Weights of a small GPT-style language model, trained from scratch on English Wikipedia: 4666 steps.
MLP neurons of a small language model. Each row is named by its layer, matrix (down: output weights) and neuron, and shows model dimensions 224-415. Each number is 128 + 24 x the weight over its row's rms, rounded and kept within 0 to 255. Numbers have three digits each.
After each neuron's rows, "fires before" lists the tokens most often just after its 100 highest values on Wikipedia text that the model never trained on. A number after a token or word is its count.

L4.down1774:126121106105137126128148131103109151104149127152136144140088171100129159101168142134098121176164120142101118084092087168136126127132145134119102103144118147100136110147125122119151095138112119110147142141130140162094117089137132154144125128048129152105107129117124124114101117150129156090170142153135175142122113135167154112134148095125160090124142172131141127171146099112125114116128116152087161101106126079135097171152161143119107175155123069146089114126120119124106130112095170115116130108141148123139174105151131114115098140099101120100124123144122085098144155109161120134
fires before: " " 71, "," 18, "1" 6

L4.down2321:137143125130127129130141168127118118178121149114111114119140081132156153114171133116071098101112153148120153141105098136140124140165113122080173157123126117127148164168148148133139158147079123125111101165101098102117141114131129118128158125108109084151130112106109109089118120174124118118100123165162122123154168160170139131156192124133089109133150131170118154121160110128144145119114147088111146078150102105151162127162139086082122110129102052162140132098122113143166097109139070135155129150174133097136144122202145137134158160142137102126135123151140127125123153118131076139
fires before: "9" 74, "8" 9, "4" 7

L4.down1901:158111132126130149120100140073096113161151112117124111144205120147155144147143147103096116161202144135129164122139148140137089115164134100166161155111110128146147161111155104158134147133124171118142132121102132099142117135139136140153150169131128130166158117128142134155130127098082114106131178133150114090178112119123134139114125128145120138125136105156161098135064097110075089115100125145150118114135124102134088119128116106108155142136149102133155149104170098135154157074123110153170127152105156148109134147145142106153148111137177118124159114130146120087146126112141158184
fires before: "0" 35, "1" 15, " |" 4, "." 4

L4.down1891:158105168136154117139121118138150104144132181124139147120156137141129097154143132122119117184129135106126158116078140106110187154144140141169134126134098167119132148118125153125144125123127141130120138151080087128105129132175129106158129139108136099133104096135140129154153085137127109100109168096156162141152129119158099112131132138086116150164145114138088141145124152099105141123137146103105107133140130098165141169129139143113148123162095127072105176125177123093134131124120127148107126147127161054145146152164133076133125112120135120155109146124151113137102154120164159090
fires before: "3" 67, "4" 13, "2" 7

L4.down1709:126150105116144161143125147134145091102141143136098104123105179122119124145154111101149098089141122154112085099071110147148159116174120136110132148120131147134133148139130113117185121144142114123112098155099132136115157141130075181143142127179149141147095147129119175129137115122131120103153116140101137129150144152127106116128160126086155131098143142150170138143155112117167150130142139121085148116110097144087151149145180124127115076106137165102153122135130096143118113114142152133134122168132108158114156122106159122154122121161080133083087153123085139128127156129115128095
fires before: "2" 58, "1" 38

L4.down1136:137102139126111145158156083110186138122105148122081122137135120143117118144167171142150117134104092111136131153160113155147108086162127126113098153106116137171173102169155108134111135141143095081134134104175173159146185153165100157149103126116158080130135148087102115150180084084102122102118107115135129121119129130125130122128107102162087126131096161141099139110142080121102117129148146151120145099131160117111106153136098151122129084137140138165105101075143101121147120153138130171109136143081177159122151159114149154130113162103099134168138137122121125127122161136108126116
fires before: "1" 50, "2" 44

L4.down1634:144109115069108078130115142159119091109114149119096173165116133107144100173144162115140190110062114162106148097168105108159129091107095117056120132118123146110131117167128147093133144139106145106137173185186140160099116137174136148113153181131170138134123156123110101148132168150092157109132145139116133088122178150130091156123115136134143132132109157115099152086112132154139112107108110113114169127130092134184093168120131148120150157111123133139112099120100131177108087105126130145132124139144137177141136142125151111126150141145129154190086130132141120185130151126123191148
fires before: "2" 41, "3" 30, " " 9, "4" 8

L4.down1009:145111147140112144125144121139150107110096109124165097149122123161095087102060140134122153137124134106127163125084159103127123159142121111141193146148100120133158138160136139159131150130114154146163125114149089088134108136098074134138185115164129157135127139133183155154127140118119127125146146070162107103140124120094144099146206112136144144143100123112102117097145090116123151125058147072128115098150130111125126128157175135141133144166125129168134143119157119113185112128144132112159141143116101128113109117098113139141118133154138134105121123146151134138143092162124122123
fires before: " |" 27, " York" 13, ":" 6, " as" 5, " States" 4, "6" 4

L4.down1833:103140099135086105145089135104119176147126146093082138102087129097134110169094143151113148156168111129120105126121121113087113160131166110122167128120128130129112152106113109177100100117136185120108099121125121146098151130104150143120125149094116095117094149154147055085126167093127111142153153119112126169130091137145153136115138100093143126073139132099125133130085143129096176132124104142129127151109152103145149133125117159138144134139120090173146091141149124148079144109096129125126153082120126151132151131130129132147054144103129125112140128137122161145082132129114124132
fires before: ")" 41, ")." 10, ")," 7, "." 4

L4.down2525:076138122132142136130105099152153153171124110140187116120092129163120132123180179139118171155130128085130113134128098120110137157153085116081113123148128123097135140115122120101135164125137140127154128129155130115122142128179065132125118116089138102138112126106153116125108150126138133121201115105082114074137119096120103103143101130081170131136105133098135140098154110119105172146109089174177127192085105109121130115115116119132103143103141094115147177132127128135133112125093113097143188119111133151133106123154136073134126137101176133116095120091134124097144163096140145133
fires before: "\n" 58

L4.down1484:121174126149115169083076077137099129145121141148104108127143130114109092127129127123146133125110138128127125117111109111163144138134148120126057126146124145131149118116129118109142116160131128130146120130139155063087109147091063093113151071095159097126081079123119136088163136115138184140122111160135109127111121165164114122100175120123121125127124091117144130140132119141134187116116144102101117118102141077132185166132130125134092088149104130128117152121123095117125135093122139154188119122142158153127160138094118152154127134159149115118140112142089134144118132145120112125
fires before: "0" 23, "1" 20, "4" 14, "2" 10, "3" 9

L4.down1507:098133147107130117105109133138095070122134121132138120124116118109117125101113134163120180095108149131133139110142175149120152147146133175120141149153123124107042106120126051129171136113196121136170094152137130075124077152130078129118111127111106122159120105113141121132093101119133148134149151127110140163104089083134115147113134144051128139111138147126154113101142103147104129110152115168122131125130148095134146115132102087117135163140146093153145138106133126168139131106065144083129111105125087130100155112105120107132103121096133124146163121136129143133119135113103159125
fires before: "0" 78, " Freeman" 6

L4.down2072:139124139128178131108115123110123088125107141115125150178119090156133144124113126108075129148122135124147155141104129109144118066144127160130134114134137137173120078116108113112139124075115133151152138119126108157143157146102104079110148130162123125132115126114085104148149085127101134139149112115166124100165090105135114101108145150130117137126117101114130157135160135140068129155148085148122073124145154106127125119159138158138094146128104129096177111150141149176125145110153135140129143148126089072124111138132079120139173126121123115110131126126115095139122141102113196121
fires before: " |" 52, ";" 12, ")" 7, "," 5

L4.down361:128150131122125119119114086128158132153167157118107078160155121052113123122115109171094143145119110143200149144112095114126127110112119157117108114113084118113138114127177093164113096164134118142069137094154117145127129114145139138094119124155106081161116111154096150164125133125104125122105105116104133123100112152089165147102087090144155115137123104138138138131101142149084142167116112162156126150105146123154145161094145130128107122169114133098148149141129108099133140142096083127116146115153164100178100132111146122137177140121089093146167128171130146120133121109108123142
fires before: " " 30, " the" 20, " October" 5, " a" 5, " with" 4

L4.down1030:103158162110101142121086148132176107142124154123140113122130127040102055123172147137122156173103154128122124137150121105130096098152130160155136146115130123113129108088127105152132108086151132105125115126149114099151127142140125107119127149134130126139083171099111136126104112117147180104135144145127168098118118131116175139092167130133129117129142126141180138146136106157113129101085100122081118115125135122109106120108163126150137117083184125124097072127138115165153148140094153074156167133139129119139106176170113109151138131121142108130130112104161131129128150147109135132
fires before: "9" 86

L4.down1576:153136118132147122097110105110114100103123082167106096126139147133147104126107132174134167056151143111116097137156132159099084130089122123113130083172150102142116093112061116138144129138092147160105131122116126157117122118151142132134143153087121109172123149139141125123110180134119148115125126128122133129126149135160130130137181129093152164109096097158119087153111135145159116111123170135149168113125162114178070113119124137123139089144172080129122119106120123166093157111139076123079161127153103086118094123174161090094114108121152138146156144142124135140166126130105135134
fires before: "0" 47, "1" 12, "8" 6

L4.down1807:153098085131128103171129125140172080102096110101107125100155164119140067112140123128150160104112102101111102101139142145143111120159089136162171124135134136166115153159095090127126164080145193121121132128141112123126123154096156100109147119110142188126152098155140099168157095100128115102152094089110141141147142102134167138144135149110144106120173138114164134115104134102146128122120152118126142115099142134145115140163132105176133110127123186139115102125137135105144064154103063121147153121147129136154152121161122100105168140153160120097113096124102100108119129099085122119
fires before: " " 59, "1" 7

L4.down1171:063137126105073161106150106121160113118145113127087127141117110179139166113098144144145154098128109100061098161085126134106098146139153123138187131096164152125149146126135153148114115151146110115147097081148123126153140066131157136147120081113170103153093095117097110111144137124155154125113125140148128120149145118160116153147141136101097145135122138147171123157105134093125115132136113124133109124155146132138146115175141141137130149138129146135128134127079126144096143113097140116153141114086130122148127114140107073133090127122129112131174148103163082102168108131137135120
fires before: " |" 47, " W" 5, "." 5, " the" 5, ":" 4, "9" 4

L4.down1022:064089140131126168127087115152088164110160118145155181117160128119090116112153134146119118114128164157133135137095123164163123118114153106120137125131127112155133142129093075137173146140105099138106132136101074165134102119179153128102131087113107165192153134135189120119167096175105145156127154113160074128090125151129123122139109112140129093133135148111122131134151188130127136111129145102115115145137145153127115103135115134124112149145165146150140134130117164101113109088116099107090116164154117095085116083113096159108118149133168135139106115149127133134136132130158084154
fires before: " |" 37, "1" 32

L4.down1300:157191122138130174128069150123138110140113151121110119134094117198148131102116108076100132134081101139087138104142124151096144133093153109152084123127126105111135110111118106129153130160122164107109117159130126129139165117166128141134110135102118095141072147098108087113150124126116111153171123169136129085122133155125152151123163123097160148124144094126135140113135155113158094131098148074115092127168147173095128146122118124055139130127142144134107134125165126122068184138136163133122126158143143160098104079135123137128098157134105119109132123123155101120149184127134072154
fires before: " " 33, "-" 18, "\n" 16, " to" 5, " the" 4

L4.down2501:146125144153127143135139157130123131095125120125094128126153174140125113126128100153121128140132127158125089111115158127081118125115100114083161104165160138149106161154109150150167081125121121097123105091112096119107177116072087109126130114110091125110182134157141113118133130100140156148139149111136179133126166115085152137207128175100086137135163134140085133138156118164140079141113162131124129130117131150134102123184130120114113148148124112123132081134101131118129120155133133123071144132146136121124171112125131139092154132107112114125106095110137118118205144141123141123
fires before: "p" 30, "," 21, "k" 5, " on" 4

L4.down688:119169100101102111134081134124136131156107135146129126158121138140149151144147125103176143116068113107142159152134096153068138141188127107146126133128187186132111108107098154115141125111147117113109136125118142160165114115106135151124145139130113162151112154112198133140175157119118146112124102073135133122116115109135099145103140109130095104138149082087100128126119150113169108117093120161099145104127140141158114115116156152152143140088161130150148105095140119121119123108081150128097107170128125186158080121117119118086154100091151182154148140127131137155118123111104065129
fires before: "2" 69, "Lab" 11, " " 5

L4.down1255:103136129163114153161162182105153185139140114099148132083125140110111145128140114138137095098153141106148115124123146119106113124130092130120119138162094106140120209125133116180128152152126144148122102116146121146121131071106134104144127131097140125063132125132085162125085106131102141088153111150122106134150152123128163128113147119129114114118140132120135118144090122152156163138093153155082137106147110115124151122145141153132144121090158157088150146110138103162142097140177109129144144109152165110118115103129133092115141155103099139153126099120138137122148169107111157124
fires before: "9" 60, "2" 15, "1" 6

L4.down1968:152137082129142121131122104147120149097146127175094165111155108077152146150126132074090159143138140180177130157102143126127163150128169129142120138099134140118077156120091160118152130151146166141147099087094135114104141125133131133156165158134134108135122155133101117136111132128119158137127114124150145115133112113150131137110142123181143089088122122119117139141091108156136119169125157143126148092139098119119097141096153151132116101150142081135092166145108070089168203120127122127126140119121148150126127125120139112157080189124102085153126124088131090150148115131173165176
fires before: "2" 39, "3" 24, "1" 15, "4" 5, "8" 5, "9" 4

L4.down507:104089129131163111160103121134138120083121123128126167137101085107160167127110112064131134168120141128167129154121134162107136102131115143124095096095131138132140095151106173138119108114075121133123120129107098112084166104130118158124092133149151171092100149102144134127138117159148138137138146092099174096130114127131114117135149138139144130142113144139129130154124154126118071099121144089162086159142101111130157095119128119114127170153096132109135125145142172119164130139107106139172151186106158128160148081065158153148126067124124108127118121105112130142151072117132114134
fires before: " |" 63, "%" 7, "R" 4

L4.down1926:165138125088126126098152126126147069195143127138122095117126097189139142143130177093103104138126157173095107132133125132159150132120114109077161104104106124124102118115135121117147121158132121202097164109127134114125120073098140083144102132143127150145116095144128139109048137107129140144138117123159170120116151095122141112100134133068119131145126113114110129129103140153136141129132179095137131158156097102138125160156125135090114117175111108147132100133133120117137137127182119158099121138122150128115159127120135142120127156148103155125085118112107151107141163138115139149
fires before: " " 57, "s" 8, " ." 5

L4.down1899:115163114084122130114163139143132150120155124129097147115160142136146112137108134112102097075108115114132090134148110169094146140120140125134111139168114142152135155131138120102142140130111151155121109095145112143106132159147133113145141092135123091168122170119089161095103135139155135120083129159146204154145143150085123098140107116174124139144116171117161097139127123153114170147155097132103130147144157119150081158115134067109128113156142151112143151093122169157203142116098126103148119111098147105130101123135102166130168135139099127138121139105135109113116159136129145147
fires before: "1" 52, "0" 10, "p" 6, "." 5

L4.down1421:141094143089151133096158152102147160106132142114129139117095125137154101144120166126098125148101169135129100155116130119130110094142129095123118146146135115161143119156169166122106133147098107144110154105116163097132148128127128118127132168119129157122189137115087157113152100162132099113106138102106123108146119137119133121132093145180151105179133125121125126142129148156149157086079134152113106113122136122122106120170140100136138117091148127115154145122133087102143142081099182139137122131169119133126113087163100153108121107139105116125155147149111088157105170158137153113
fires before: "9" 39, "6" 12, "7" 8, "ú" 4, "8" 4

L4.down1371:128134118099140128114134134112120111139147151115142136151126174155117120142124106093144127081149111136166104114153177167151145090133098122175155121087105122139135170144139110158127150151153122095127110125092104134122097102154114098108153119114136070136097153076169118122090121130117129182099139098111133122140131085154106151120164111129128145103123135110111095090116122107110124140132096163143164135150104133094126114141130137117112156120159118143094158169130112185109115128144087147133142102153139162123125104150092117135134127113156139127080109166120091101136134153097161134
fires before: "9" 57, " the" 6, "Lab" 5, "8" 4

L4.down1633:105076149111104138109123132136157121110117144172129178129170109027107124153135160182103131140142126159110123133145153131142114116130149143128105157115108115128137103165140153112136130104141120098155134091149129139119137126138134140153075116117187148110145156114145112118097149102142092110133136152092134108108098129108137088157097142149124125154139104128105133134104152141174123138155177134141105132108137120130102191124090147155099155096160125128128134158119138122193082121169150110112128052085084133111149099127123113139112153076109105081082132122120101134126130143126121096
fires before: "0" 87, "7" 4

L4.down1237:084114137115140125151135111126152136132137091083142117130127170216109099133148124144116138135146130104105155168115136092090146094081129151115126127126101126120091158096121098203136180093102110126166120109103104099139137107128119151128113093104134171114082162096147110089126138106129138123120106155166126128135128130104143170118132156107129137114149117111097121146120116121100111048135149148097109123104180089133103161154114167120104087105103149163132143111141153165103132103115081127094153118111146145147126123146126141093104116139104120127121136165098157140141132111127151132
fires before: " of" 59, "," 4

L4.down1064:182124083129127110107136073130150122139107135119117115122118149120133169157145100170108155166141119108144114084167119184123107135163144127161163110178118116134127153144117114136127080100130125137136114164163173106125118153180134121108126128089107109121158106162086125165129107131106116136150152103122171076135162085118128107150107167158133146150153095137129132150119171145137135146121107136165139115072124083108149123115119135094157119134111134157116123127124141123144141101076118144106138137113146119153116112120110164161100164142164123114149135145130129108114191139179104154
fires before: " " 60, " March" 6

L4.down2504:098131122135130092068070146106173148091115104123125130119140125226147106146080162152123110145116127133138113134107116124112100142119126106119088122158127086129105111117105139155105154096113145100167127137150116109159126128131127136101123096123155120159115103141119104083122109175138148108153121145102106171124117130153150123190137125129117148138113117138158170113159112132168110127105115139157142164140117129177153152116124134081130163132133121116104142138146104142134130154136100128131172127115107148130152117125111124105125178140132132135158143083135134173155117102144121105
fires before: "\n" 72